Weights of a small GPT-style language model, trained from scratch on English Wikipedia.
Size: 22 layers, width 192, 2 heads of 96, MLP 768 GELU, vocabulary 2048, 10.6M parameters.
Architecture: rotary positions, attention and MLP in parallel.
Training: 438M tokens, 6688 steps.
MLP neurons of a small language model. Each row is named by its layer, matrix (up: input weights; down: output weights) and neuron, and shows model dimensions 48-175. Each number is 128 + 24 x the weight over its row's rms, rounded and kept within 0 to 255. Numbers have three digits each.
Before each neuron's rows, "fires on" lists the tokens most often at its 100 highest values on Wikipedia text that the model never trained on.

fires on: " at", " with", "th", " Record", " ex", " &"
L10.up173:103105090116088099117126092135112123136117132138160120161156113126106137158118157144138124168134134080145120102181127080118146122130130114140134131114120111149154125071131086131132089148096143145136118128127149117141130180133190137126115131159169147130159151108120178121107136121095143116101142134135151087134143155111079113135134115153130133112142116103128077105144120080151142132105
L10.down173:095139125112143125111134128127079112136133112081139120112157147142126115137133137074152158144156142124131112125151108175163087116139119101120127138147070131125118175121114154114102090133157159106178096164125164078151158089152112093099133155154125141118138122115129104128130158111071123089156119093132136127178115066135131113115120140128143137117144134094087094173153128119140137145122

fires on: " ", "-", " \"", " ("
L18.up623:170148167146132102123127115133122118112132135145113084134141124123120115124120137142098106130133175123141126141095134148121090136166130130111072140120103136133124097125121165140099121145158111091123104137140148128111090128116147132110138156092147131187127111104067088083146166152142080168110166093129158118123151100130114114119163085138168111149097136116109153118127141146163122131118
L18.down623:146122127155133120138108122110141126117144140123091109109151122131168154136133097155127107101147154139112118128140109164129138003131167131134105157138100178120157119119138143125092133149109140080162118146116127171110125110117101120075091143147143109127116131144121138129115120119107130107124114136079121157144180119150123132142162116167118079154120110141132135099115141142117102143145

fires on: " c", "en", "n", " co", " O"
L16.up332:091115159145141111118134157131106110167034096126123106152130136138110123149108140134135112131157140135092195123080147092177145132091148162131131124142120096114167109101154102127131098127126098159099100128171131169102115125173077135112139141115127130139127098096142114136133084126122114092141131111124135104116116129088110133151129113171089136146086101138120130111159166149153131089134
L16.down332:131155110080116191138166130079114108111128152110106123150099126103092128107099108151131125117116156168158157113129148165105084099146124092128140179128114103172094111137144125170137147138092153130129148149097127134124177188103139118101140137121138160150114137154155132151133167161104133153121109116117127124088108144170107128120155160093113104153070128136093111141123119120111118093173

fires on: " Re", " Lo", " He", " Te", " E"
L16.up717:121097119107114172155108139110126102111142130105128117127101127140144113133173144086117116133126174095151069173102136131130082090131169140150116143153090097118116116104146103118115135126063103115132108136138139140098145150078131140164103118130088120156115123124158124161116124130136146168096140148108148163101115144208112143106135051148159117135126132148161116159090142107146107155134
L16.down717:130143177107162134168150120168110102124047137128132121129123157123139133113089125092136183145102109161154140095129089133098124157127121073128142106132119129145109084149140117122146114137180134160146143106124132134124140105130114143123171124101124151161138147076142122111111116111173111160152117136106107154126138093083144146115105169097109130133143144162090121109139123147147155081109

fires on: " ", "ar", " |", "b", "ly", " about"
L17.up680:097101104127118137127120168100103090148135128120125157126125140136144100155091113117110112181132171125117154084113143171168134139147130096122124143115087132165160104119127121187144114132138133141110129103139115142158151160116105108124101143160104101099129118209136103126130145097236133116078130147141118139132140145092132140137165131111143156098081139143124113152144146126124118047122
L17.down680:101140094113150120159139144120107141104102115127181134108106103134123121119112131124158162135121091139120123110089143115104146159140127098137113131184057103123122147156116125150146114113122094134127149091135116176109170177142130096101102131129112142140142173136159116141192148116134167130113164118091096073071132128116145110134099095113169114137139123134132111110096129137134107105161

fires on: ".", " |", "g", "l", " App", "b"
L17.up39:115131122113131088118116171157182094170151106118123188138135095134131145151105132126138128124108174151103120117141210123129122161145100127102121145079115134167111149125124113105146132133137093120115145112148106133140148106116121140125139139137141120144121121098112074104119105110154146152113121076128131156129125137094111109141158117107115179099124165162110117109154155140123134107080
L17.down39:143112082142148151113163131111133129097170169125162077114146108089097109157195100160163110089108100103138116113104106106156145153117128092161139154145122113117131134140071164138152098135164162165172167104103137177116085113100106104144120152126094098145119112146127140133094103117153108146180119146104131117139124108099118118101106093143131199152107112119112159128123122112129117159093

fires on: "s", "li", "ight", "th", "ed"
L5.up679:142147110132133121156121133128135072124115130104174130160160119105097135152113135145107157083142093140141126160120146132095124070133151146114114126152119127106175121129147137136168115117120168093168123126153109122163119123126124181132112112116116112079121105122153164118133097100124137157144126172130124105137126133109134165118105128111131088125121167142111172187143169122112082108079
L5.down679:071131124110146105139126122175122144132157124127135148112138088100091146124110143141124155151140131169137149076148109086097154140152159095133129168147097116121138130177132090094096101147093123091144152148141135098143107112086141140099089155118149145157134085156121136156135094115096106107107117115152114131095104132128171168162125143129124145130120136126161181146155135143123116156136

fires on: "or", "row", "re", "p", "ed", "m"
L6.up56:122075115185125126128133176125125138117107104144155114120117178170163080179121175111122133133131132103109120114105123108143158156140110142121104107129139124146159116150118091071119149100115124152091135123155118130127202096136142116094114132097140116159146190170138109119172090138122102118108130140140107121094145136106116119171136131147106112103156147135094133142117125145095167096139
L6.down56:114133120152107142144099064122132158161126123103132110173195105070114107074135139135118141168095122126112128148160160091140122072113131131102127124111150151124127128158123129144080132080120088131138075151109141126123102123109125110104127148143123130094159105118126115127130122160095161140113137103134136117148119162157152101121151083125119134132135085124090112133140134160143122122141

fires on: "n", "e", "k", "le", "gh"
L3.up279:135195144115113111104151080124116136130105130110127124128115116129171131104102229161110102149125159111123124113074119137136110119113139137176142182103135149161137089144131099135155107140107122177135112132095131149118155140160122122120146113158190085099140082142117151125130157112158128109143115118103147162119123102099120129134118149126119157117142102147140110105137201111133093138153
L3.down279:142168141095135136123103129125128127161125078147129105096093138141135085135126128117094097109117148143120122199144112129101101111132135122150145117123109117116141104132143120081128134134163169131102106088129144131156160123113137131090141131126126145181142118144149117116135143108172107127144106132147099145161139134152137071095114094133136149127115078124114137108086151108117180151164

fires on: "ing", "es", "ence", "ting", "it"
L13.up266:102133110104136121131156115137176131125091163110118129099140110143121130143127110121120144132103112216090101130130160166120129144107145142161101096137144172092155100133108127090178153122123119112160142153148155124134099117114143151132131134135123099101177145139094147108160138101100140142106177107127154116147134104134125130122089147150121107138093139112161157133156116113166124144124
L13.down266:126116140141181134160217117126137112113138121134116156168132097133128140138120125117132110101121144116160124127138091126127127130142096101076163097124106147119111153139102124086124143089129090157119110131133152132170139125113112166131095125141112150173112119159153084177089113154126172150159075124106084146131115137156128138134126141108131131167112102153139115158089130130136114134099

fires on: " \"", "-", " (", "\n", "["
L17.up374:118151105117134174112099123131113092109102113121117134127118169090152127135114150103077147139120151132161154146125143149107133068143123174115117121135110151117132117167088145107112139124114133124155112130168135113089101100110160096133143084106136084181102124125094133105166102123121111110128161136165189101100175161119124088111122139160151146162127136111134135102102128102157173115112
L17.down374:152110135158162117089175110115147147120149111144122128106145105163131141127119120088164136124126114177127172149105110108124133070071130107131151124154151136177117066112143149153135141148129137120114105141108117112099087103162089111124110161131122133110141154125139122163091131148143110118127121149097118110106108063126127094113181112108128133107138129126129166130113107132082131140189

fires on: "s", "us", ":", " (", "land"
L8.up547:149139167165102118139088083122133188113129121120114134151175127137108136119090156129133112099126111091140119106108111101125140051140138128113140152100090118097138108142157138136138116118136150141113112158127149160108140124108108122134145152148192112115151111133169148160166167123093118079121127126138132143131125133117132142080118109101153136174120130113156119114115114082118169153171
L8.down547:133137103142150120119147114164096124147137131119101097140135145083088146120087070097123127101143138114110100078107123145146153106134121110116167139139137075185143155135150119083130187132130086092121129147122113114102087103155128119139095136134109180116112128133156140151143106146132145156138142107128144094170155131104118102157146091108116115143070142142130111097112116143104148124129

fires on: "d", "o", "s", "li", " were"
L6.up228:145088100145131098167097147143184116163098116187142156117117151090113168100111111124150140140115117156165125145123112130102129164099122136167150132127100154163115153094082154106135118137097097126095129115134154075135096143123105116159122094094153112187134097149097104090110120109163128141185124171109085108126109113135123108106121114117123142187155110140132143170152124168128131123120
L6.down228:151149152102165105098143093118095115114162080103147124151114160138127172126161137156153066140126143185127144106104136162124130181160145143103143105163110097090099109131191136094113095110137153131106077137123149136137141104114162138138129102137124129121123122113115105106123121087167137133098104146121136133140128120105116130190123147161142124137102174129116107101166111156115169107142

fires on: "e", "le", "ult", " 1", "it", " a"
L12.up635:122178139140119152138122132097167112158116124160127171140133149063133119143109154110096125154107157138131118106134082140119124124158118133156154113141109126130115098131150155100129110135099120187123105093094150103116114113165124159106099114183161156108132118177140136091150115107165122087181123127104130188083150110138109110113138147124151137104133113133124128129082188110132120091119
L12.down635:167097173091187145149184128116080120135173137159123104082144152125094173101123083137118096102084115131139135167085118090141157091114180112158122149107162147111169146149100135143125149079139115128094131112153126122149171141148117123133121098093089136164138131081141126145125138186155119151117091149129123120147157141122144143143163121105141123137150132147130125138124119089064128111134

fires on: " Re", " re", " E", " Se", " in", "-"
L17.up445:161145122122101165156122112115124083084128139183142103135121113123132139117121211136131108131132122117103072166129111137131116112152183149135127114129117135112140116118177117113102149113095164175115109109146092097136089149144100122108183159087137131134161133131114098113166139121160110161130122127130120147120161153143112127124159104127106103142089164095101106157089128143108099144104
L17.down445:113093180139109152129105151126133129147113120101096142157128133134071140083143096146120168138122138106129149131111130099085111142132149128098160135155111140134094106107154112102143132114151112151104097135124163150113134166121121150129123117173092146129145145119125153061092101135146124137108124163171116127192104105170148110119129142123135156153134140127098123071141125136132125077101

fires on: "ar", "id", "ad", "d", "y", "ot"
L8.up212:104107129144143123135107107085127120156157130142128160133093141110140092076128128123091119074119199192146113125115120160121144163141104142163122107088128124123131094153145114094098144137160132134173128138134165137094113149151124108134119093157134064135129102135169133145104107082134128112111130147120101141117148105121087175116178124135096127102063147153131151100161135135132125167129
L8.down212:151165112114142113125155118149124094149116156122169121150081103132149132132162064129129082095172136129159153149146096105149157105154110129091137151141122103142102145112119109172143094119108146100153146131128118157130163134176074177159140114114122110112131118138069169158113104111112143099104118122112111074118147159087117155146127124173123126125137124129121137119097118104125128098099

fires on: "ar", "ver", "my", "er", "ab", "ot"
L8.up100:150125159110113130106114101093159149115154132102126126119119137137173107126104138168111152089109133146131112139147088134129088120133164141130104143073151138118144105132138072138092166159151108156143171098137172100120121110125132116083132126103154123139123141147143082184158130112103157111083152128112096088113105111117096145132139126112081128103169165097158199155125137068132139129113
L8.down100:101146101149095100126144130158074144176120089124130130128086113142103107138165143118126156138110084126121076159119114153144107136168126167143151137177114109150121124105118126146168121153148128101107138115168126178132129158165129122159160149112138086106129180149130148159085119127075109094116128123123138105117144133096156080157134139134117111168121137174106134139110115113126109138108

fires on: "ed", "et", "s", "-", "ant"
L10.up50:123099151154161154115149106121104129120105106122125110159141135138134128104121115138160127141114094127089090082125114151161074120141121165140180135129158095107089118178149132176150104119154139147126142109159169136171162087141167116121147170123135116168185105129148122132128113163105175138103092101117077144152126134146124151112128162129145163131115139137112129113165186160117125115146
L10.down50:127132132180154157150134128147137123142133160097124153152074128114134128113149096080168140106120105094140147144140102170135114162124108129125134153154114140093118147169066109134090139122150108117102087099077084136100159143109124147109156111124117133145146151125121129126135151090140170130118096159131121160127133140175116083146132158141147138111118134108095138129132105091107130135144

fires on: "ies", "men", "the", " base", "ers"
L2.up184:125137137125140168084127136098160109144165130159166119143095136137131109138104166150124139153062154148122128163074120106124171159144137122107156110122109145137122150110116115093100164093150125134139151140113178124157150105151126169148091122152133112135113131168151127124141116126123075082116172102128117076151118098129142090131130152130086118113156150136105115126153127117143206119106
L2.down184:106099130124116143151103147122114146123127135155165115119095154129134136137168139104158118129111107168116094144123137084118144145156136147102144116142143121121163146083129099102148102079127147123154141104126140133129134066153096108122147163145150125131106087137139099136152200139124129158123107076078118095144073130120105163148154149119134122133152075146086142107127115147133116141140

fires on: "e", "op", "k", "ak", "ad", "at"
L13.up161:145165113105161137162099139146139111138129106151134120128126073132132166146183088152088096173133174103185145111147168127122132125137107111174102111110074098139151099143112156139112098147153107136113137140135127139130129125115156091146135134140107104107108090070095121105126114147135108100093067139129151136107099128137143137096117153094136108101152147148117106138124135114123125140144
L13.down161:171111149123133136136150102117131137104154138114132156119106121141163130088111141128125164110116121217119111098136116146135142154121101147145134132123173155111124151122143086115155123111082088122144124141100132153160094138107126180141110105121145152157151113158186119113140147131065126174155122124160143117129127124108130071126121111182137104136080098123077124131144121130144089144157

fires on: "%", "ible", "ed", "ity", "range", "ated"
L8.up404:104137138129152130190088126104133082100142135121122152161083094132139113146157139137163126118065146120122141117118093089114114136150083110146147130130127147132154147084081121139156144122128173097136161123158112138071105153140097121109112125142156092139105134145155151158086120163129137125111142139107143110131137148137146113126136150113151133097126155098119142100141080138089154158086
L8.down404:108092128153116142134150085159109141117141156109117117095136136103140149136125106091153155144095121180117140121140117168146128086165182144152133168125109083082125129133166135125100129148145125110086138142081093139157123120137132112147105129133115166112125116116139119099106144128166136115155105076118104138123089129149086096136150128089097125144112142147144111140147128135069087105147

fires on: " S", "'", " his", " Sa", "ra"
L15.up527:125126115156131155123149083090097140122144143131151103142178115165116135106141099076108143173119116109190160118124144187092136095097135109106106126108141129138080127150159144118119141159110121135116121112088108104110133136168162162121106087110116149095183137090154138117133138157157104132141156130103133169112134163128089098153135125157144160145135116102143143079137131126132157159103
L15.down527:175133108178124098102092140119165165115123148120097079127140151144122150141139150114131121170130158126050150145097130162173178058110133119130130118114086139111140135096129126116130121116112126138117094135157152118147145097108126120111116168112123121170144125117089155128123103128109104138097153159135150106163131111124187169142115119124117157152135139143095138145076131158099170147122

fires on: "g", "t", "it", "ig"
L18.up614:124135120149116094171144139126102146102141086112120132107116134137112111142109110157123124135107194147102153101068128150116128101156103116154113136108116122120117094099129110153107156143139175139085123150087174138116173126115135125119151160137109127177129144116136109158114147156121168103172139120200133122140128135090131135138183103137134109174149107127170112135108135128153131133093
L18.down614:144142122144120162118129129121101177142118164121128099146126089148113142101135141056140140134150118109149143150166109122105116160116170113139112126169151188137099146145106144144099120110130139114099151127132160106145086126123122123166130104129129107075095148136181125135139108151095128155136133091086138148110109136142144098122081165145164122098110096134142129128140108153074097108199

fires on: "o", "ed", " |", "ing", "re", "d"
L12.up601:128175118138130098116160116120125125174153097136148116149133157140095113162121111127117138146151106126142127120112142131136127099145165126149161066100134112149122146161104144158133118139136106120128082099099161083126093169135096111160100109135083164115176115139123119126122113118080152159139107105105117063143134127117165107141106139128128141110137143155118095108128133166126111140148
L12.down601:162128166145169140086147160130129126118154106093136085123124082125123154154137149118130187118121153131080136122153133097112146118142139152101107137156125132161169163146123096148110142131124101116110151161128112115143137096167126137086125133155111163125115134137133074137126128142094113115150112145119103120149102150152132130115152129120106108113092147145118157190128159145105090110100

fires on: "s", "y", "x", "ach", "ish", "ies"
L13.up57:144086099119133180123093139131128145120127137134082092164155126109124130159132145113172134140090115103128074108159104084118151101131178122120158128137128113133184170100122147166133120089134140177138143125115109109144083121139147101132149152109140115070166144082151130115158104130103103167134116125150092125127083111140095147098133111131136174107166121152108104119131163126126168137131
L13.down57:092138168125146106160183077124124124102112126128188116107090153094136143152127096157131097125135191143104145127108139135153119123106117154096110095116160120123111098154104126162120132132142105123146147117149121138095171175159107129154151114168129116179072156148130122117074131116140122129142129107098171112136136172125135090121130101127104105155106121085120149102143122149126124172110

fires on: "a", "ang", "ong", "ine", "ing", "in"
L8.up423:141110153127105102126123151145123128145166112126128121107109125146122136108131136189149150126122162128112090155115106149190134105138124162128166100149086158157071145094106124151120133138150105133112119130110108090092139101164096077121112100152105081115111159138187140094164158076121148133131109152165169141154127115110115158140106139157123093121104155129138093101177116110112140128155
L8.down423:109116142161128120148112183171150109163139098142155129149102130121088100113138128137178092122139178132103111135129088085168143118109131147146130091150111141087159083141143112108156099135158099124162126109131103114122150133201123092145134120103111099133169146147159121081137152115073156117153111136187153147109132102090141117138156124102146083135120124136130064117129085115083132131121

fires on: " ", ",", "va", "s", " \"", "th"
L16.up324:083147155132129092131166138133120075138148148130133127099134148143121080100146138138101121120156143187115094134101138127111132122134148125086135077105121141149124094095098142084137115123162122163145148108158212131123099144140130169126134120146145113108137163153123143103114129129130128100142125086175121112132167140108102100121169135133132102150143118172120106133123094143120114160137
L16.down324:148138152169097187154117145108106126113089098107133129132159103102151166174121119150142089161112131098134137144150109161144105126141128206112119127154141095118076123144139161129125116140136126089090106110123066131154131096150155110148116133073146102127108082120127147134135153130118139135105114133110111188142131121131156113148122138154149117112116132120172154125128143122125152105147

fires on: "put", "now", "g", "per", "et", "it"
L5.up210:106095162167155127097051115095080159137167122117128134143096105138148084110147114139135137154098164117125109089092153163132108138146160140109109109102110125055160068069118153133129141171126130167090114107144110136111123137109157106113096114150157156142100155114123161130135153149109142098141120143134128130117116121121114136169162096130157129149160109174103088153135117132123125105154
L5.down210:125181115110137138146147135131160131106119112130080143135153147140128111116134104121160095120141115158131126193112129165110097168157121095154097122140116134102136161110116107133107094120123147128146135158162149091138128125092119133161151132148119093142119136135138105116143132139141158082153127104103139108155157120100120149175064119103146130095117127119197120135128129098108106117117

fires on: " in", "/", " (", "c", ":"
L10.up592:097129142156149112096117125135116143137113086113139112146092130100101100097123139135084133114136124091138098113105175142117099111174128093161125193109128172149100133134143126101130137094132118103154142107139156148111118157139139143123162137159167161100115160154126154146176141104127105107187159177160122136101116171152089103124136083116166123129172093096144145155112114129142117112155
L10.down592:163115129144080107131137157170140103123092159125135109138158136126110116126123116092164146083145153137130123114149120107136160151151141117105153083122105065142098117083169135120120137170102141101134105136176104122131088124146085101098089164125098111141139135133150129128150131126103118158122137098105103114161132122125151121155110101129112112135132102190138131095104137140094127133126

fires on: "d", "ing", "act"
L5.up117:156149096122135127132104116173108162197125072112126149127121134161087142123121139130136161132140126081080081137154121138123138160112132128153153173142074138130097122148103134167172157114138094112091078090085167103114141117127132129144135086114124141125132126148107118104112157131108128124130118168098119087162100148134139149147145116128161114172146136127117085118138157141158131130121
L5.down117:112112140137141132148094125133085102137177113130126194149107132115132133100151149139132108156132149147104155085097156086130173133066145141085122105129084167127161106120133096133097134133150104125125157108122167154113139127135141104147154118120111086124115151124109137123128124123147123130144123100144122162088109122131132086180166115185120061146121162137152102158140114134128127166140

fires on: "ie", "y", "u", "ze", "ach", "sa"
L12.up255:112129110111136131103108114177140124145136122126127118177134099128145141166139150100150111112123124156175117140139162128153176108114140123116149135090102136124135170149139136167119098105156104154132140142151091162132130100145131142171141146106109129139179179112149106118179156100161102109150140140123101129156128116133110058148127128129087133082172090102134163177133138106109168150148
L12.down255:133115141126115118122106167104147149158122131147172138122126142156121139097100122138112140146141196144109143095131170095100141112160114123136137112168113116118142105137086095164114120163142050125084174149121135124099137127109090139066143132115127124090068149094132154093112136165162171096152108123128121139111147119096095150140114128148137107106124118111117140117147139135155109102107

fires on: " (", " ", "\n", "–"
L16.up530:125127156096147174148125133148137058127138104113095132123119107175118170137165152156112087121116130092145094123086097117169106117158141160119123175105095158141176134128107134126151136129075151154102102110139133125130088117146149156082097122099132147157125101117132122102140105131106103119128152149127140122118186129108148110107110119135146152134108149124153179126148140111118092122127
L16.down530:119137107131110108105112106117145139093120148107114120109147120104111123139112127114131087140115110116160174128133146130150165144122097121150076143133127141174151116113095157130142120138090185147153132131096134114127118130123133108139121173163141132132159136126130119147107137102105129122140138127100154116127113120149101163158155139112148121173119128201062141139122109111141123123140

fires on: " and", "la", " fa", " &", "ach", "th"
L12.up710:093118149100078106128113141157157107138128093107148143135153138145139099168130146145137130194132134115126094128160130128114126109140150157184118096152147110101160152087135132143140147158111121112122116162153118127083103082152125125108121117109154147141140124092175167114114150103131132118108133119107141124134149069132090128168139140169125128151115123127090118135103123168145126112099
L12.down710:114085133143134109124156142181151111110087083103106149150119145162120151107146137137121160124177123146136131109106100113152127101114126139170119141156109125120104133111081150080109109125132140136150126178162129153123165098102140159133090119211153134140086149185121115119117144137142124101128125111134123122131109126147143113081149140116142147142113124109146136145133127138139098180127

fires on: "s", "amp", "th", "ly", "emb", "mb"
L6.up707:137111139127191115157082136127147150153141148121114127136168124085125133093111151131107155122133108159130125195149180103101108085112122119142100135142155075155119109134108124151139133159131132109178187116121123091115163155104131138113087143136115096098131136094120155088109108119118121138106088112100111126120166132093167146140130154139130128152136120128151146160111153128113165125142
L6.down707:154126099160157118126133116119203110151150140134182161120154125093104128111154106145069107153116093102155161106152158140097134120106135133167123097122149141127166165124131086122136107155129144098125102121146114129101077129133168184103097140136124120136126137130113108121095121132104090128144108125141129131164152154120120153111144121117097126121119148116141136098116118109152139151095

fires on: " K", " P", "k", "ak"
L15.up228:070109133107128156141115172109162160157117119136111121148131135121123186133133128145092106104124133114125119052158141129114126127142150126143135135111134142079125117112088146160152138123150114117118141141119129168129170140099160131111139116099116093095120174111121082142135155167124128135121113108137148150087124102138144120155147101143145146162178187149126119178071107132118125141161
L15.down228:119153131136164118130149088156152153141164125140158128126152100124129134089102145141138102108118154133146124114075095107141138116135101110134147161104134169112102120110146124123116131151125101136118104121123114185147127135165140114131087133149124069152134106124123093125123175109134165154155109096117163137105163176131127110117144112178122161113139150066106108118122132139131089129136

fires on: "b", "ba", "ed", "re", "ated"
L13.up296:144106138094116132167135134154146115089140141121162133144097132119156095128133146142110141104110124134131102154141134122114122120166095173141185129163192114098116087147067126141171138138105150131122122121154091148141119137098123148134094153165164120137110125113133103161133108109116131111129139126131088115091140167147169101120093091093156152112139118119118079130123106151126145097126
L13.down296:110116155121146127129123110156159141158136134105095161080131127103103146120123119135155100088109126132119119141133176070107130134108155138081140134133102096125134135123127109100108170095131155141116151050128088157145118135122094102179151157090116157158161139133122114133142141111144098152117136148164139157162086096055137119097142134101133128129145136155166098067180121154147133142122

fires on: "ly", " as", "s", "nd"
L3.up233:125109101110137111123155106118142159096143173132112148153122121094146142129122105104109175091095137120127168144111154131119127120115137124164097133084130053137135136121120108158152107114167148104126162132129145099138095101103118117135122138106115148153154136138142147118106129130122126127102100100110090067109167125114127146119156174147098131121120138105098082160127167094151123108150
L3.down233:146088134140124136158131120136119119127128114119162099106134083174131124142178119151084152191119105123136110183168120089144125129144092131115125108163099128117079153114146120143140134123145127149151156120146161178116160123122138167125162076158112080131126136163151153135165143111108121127112127100125135115137100171101120108100131104115117141130113087109132138140109193124111093118130

fires on: ",", " a", "fe", " ", " de"
L15.up284:128116138148106100126130099114133119093144140144158156140103138120153122132139110096151123118129118132149139165125162098125108102150176167139149139103143120103085112110104175101115128117143121172108111128171141116106110129146129139119133110151167132081166142128111128110138129112148127074110153108142171123111151104127090111074126182167124148123154146124074078098096112092136131127136
L15.down284:131090144158126135122107112161113152164122118159138109122125150116099129150141138135128169175115113069112096174142123145096101167139155132099098104125142135092135090149129147146117090114146112168118143117097128100177144105104136129117132155085091170144127096129093140091105111145126101131146112146178124153133082170091147105155126123135164123126109111126193156138132112128093106118114

fires on: "ar", "y", "gra", "c", "ta"
L18.up600:134132163077134131101122119171117176155116120107123134142137141143134136168132124131104152100129135083101137116110149160153159136151131136137080163145170117136149120096092093132124137153104113147153161111096110153142112131148110139096110081140148154089165180099090122102151190128146098088105123143134124126158139125132099185122114086130093159136125113125175147132113132105118086093123
L18.down600:128150131138112127115122122101141119100155184074160101092133079121118163064107140110115079116143145108116151139159084105152107151185120111119131079112108110103152113109165136156126128083133146132157135136140141128133135145115136144149163168093099145154134103151151119093109151141140124161155110089163144134115128145146156126123138101136156110158083133104164111135096114129157111139129

fires on: "re", "or", "old", " hold", ":", " vote"
L6.up290:123100110138103128091107155104143135130103104165105108117154157093155131122147133160140123150181113146124124113125158149125141182104131086126116092130133123152154186142145091106138136130123139152071137133137077103150140092131126108154126155099143124121114151156141154169083130151146168107100129141083134120098135131173149120119126109139127142115153195121125106153143146145113152133166
L6.down290:140144133163110118163176136131115134174158132100159154135114111129095093149144145141115124146084141122152141150114043148082136094142115143090115144117141136093138126132128140102091167134100121088154115119138096118102162090154123085106128166158130082112130114121135114126120119119128121156149141090162150161131164121154160125133106140106155154130121085152135117093169150084118156110098

fires on: "e", "u", "o", "ra", "sa", "a"
L18.up455:109132159133151110157156111174155145148127107129089111139127154131146088156132121146141122089134106165145144110132128118124119111097162120108156091101115108138132137149045145144117141140143137142151168119122177120085113097122130097176154117115139140125150150159153105137146132109110085148139125108074132149121168106129134156117118108125096076143136080113082162160152103104131145103168
L18.down455:101087139093108114109127109112115127073156136094126175134124139057102129121099118147100066169115163111078105152116143139144153051150130169133106164162132121127142119073191099166113129143115124123123123154126093133157138148150126120110129146135119110084125107082138144166152144108166160124117126141138134144097130156124149162150132085111137143143138117153127138084096158119140126139109

fires on: "After", "r", " help", "er", " kill", "vi"
L10.up733:144133147147119114134133127131151156118085123125116146092154154169091098138121117148128118099149099128167128107129135111123126119155118140140122156157126111128137100139150123116106117137129136162121074117111152112136147112092190114127080132135147178115134104110066101152135098145115125097119092162151138149147150138097112143103133175089143159105131112117130088151111185086137076129138
L10.down733:125134131114118099138096142114109113156155171104159108166133117121177161159126177137105084156119151150081083123137154155128121117148163101126122128081107123156118182137086135098132162128116112109089143128130139118128120137143118155136142085150130068163137130126132168113105104119116115157131148094103143145110094105142149128115134093121086134177102118128148148108151081143174103174091

fires on: "er", "in", "cul", "ress", "vi", "amp"
L8.up690:132134134176140129157116131131152150115130098157096105154180126139134111119093131136107152174110149095158103105124128131107121150135109104140096119150125134114152118143157109109101110098130144126134145091105111143090173166116156110109154153089131101134156109138084122135070127134095132130138099136118118133168113105121117146132114143095138157147129114110097072128133164159124102146161
L8.down690:119139128113132159119109128139117144129116126116163067090093162099099120119144202131149122134173125129125103142162127125147164094150137108135143151131148127153097138098161118147129123086109111153136175071133111136146141107125113099137152128110166117169108131103138119120160154120110127158130117119136098139142132135119097153108139171127126162137115165145125107147119094153137128145117

fires on: "ing", "ting", "ated", "ed"
L6.up524:113138118082158097150154139118139113080128130127116128132138133119106100155165130116111153146104097138158077132113104147115133084122121142162131078096140137117138158156118150085105151129170172159137138156123156142164091148108098154136113143116119136116122110114145141146204151108171111105105114131158154081185111071128126081095128107108139115162147126146155128128161080068156112109121
L6.down524:107133139183120137101115164107166151150098118105113106107093097120093149112163118125127132174130096102161109135147092153117115133106131106127132136147113104131123132140120095117192127129099069144139119145128176126107142155115132159111120147138124142162089124147125168128146125153078170133110100107113116129121116120135090075149183160119103126126094146126127105097116147114136129118158

fires on: "ity", " Country", "s", "t", "or", "im"
L5.up177:095108087161129134119148145067107140107147137105129083130137114135131130120161133126145132145117129174127200114139089132116138167106182172140119115173115138095156117169125128117115159176139121152129164119142126143146119106111158131107165150146137142118097125140112109125132146110112141140127146138117145149097132123099089137090186084145137136118128122126156136131119136105106105135151
L5.down177:137144139131131107098126135080143144104109124111173170133146148109128110170149119125094148113164116113145089183151125111144119125134118120092136116125121132149112087140169094134135134140110148122132117121108078097109153143140155147127116128121135163118136147157149142097101125167112121139121139130111091083103111118183145176124057151129099109141124099117120141171158162085171130151105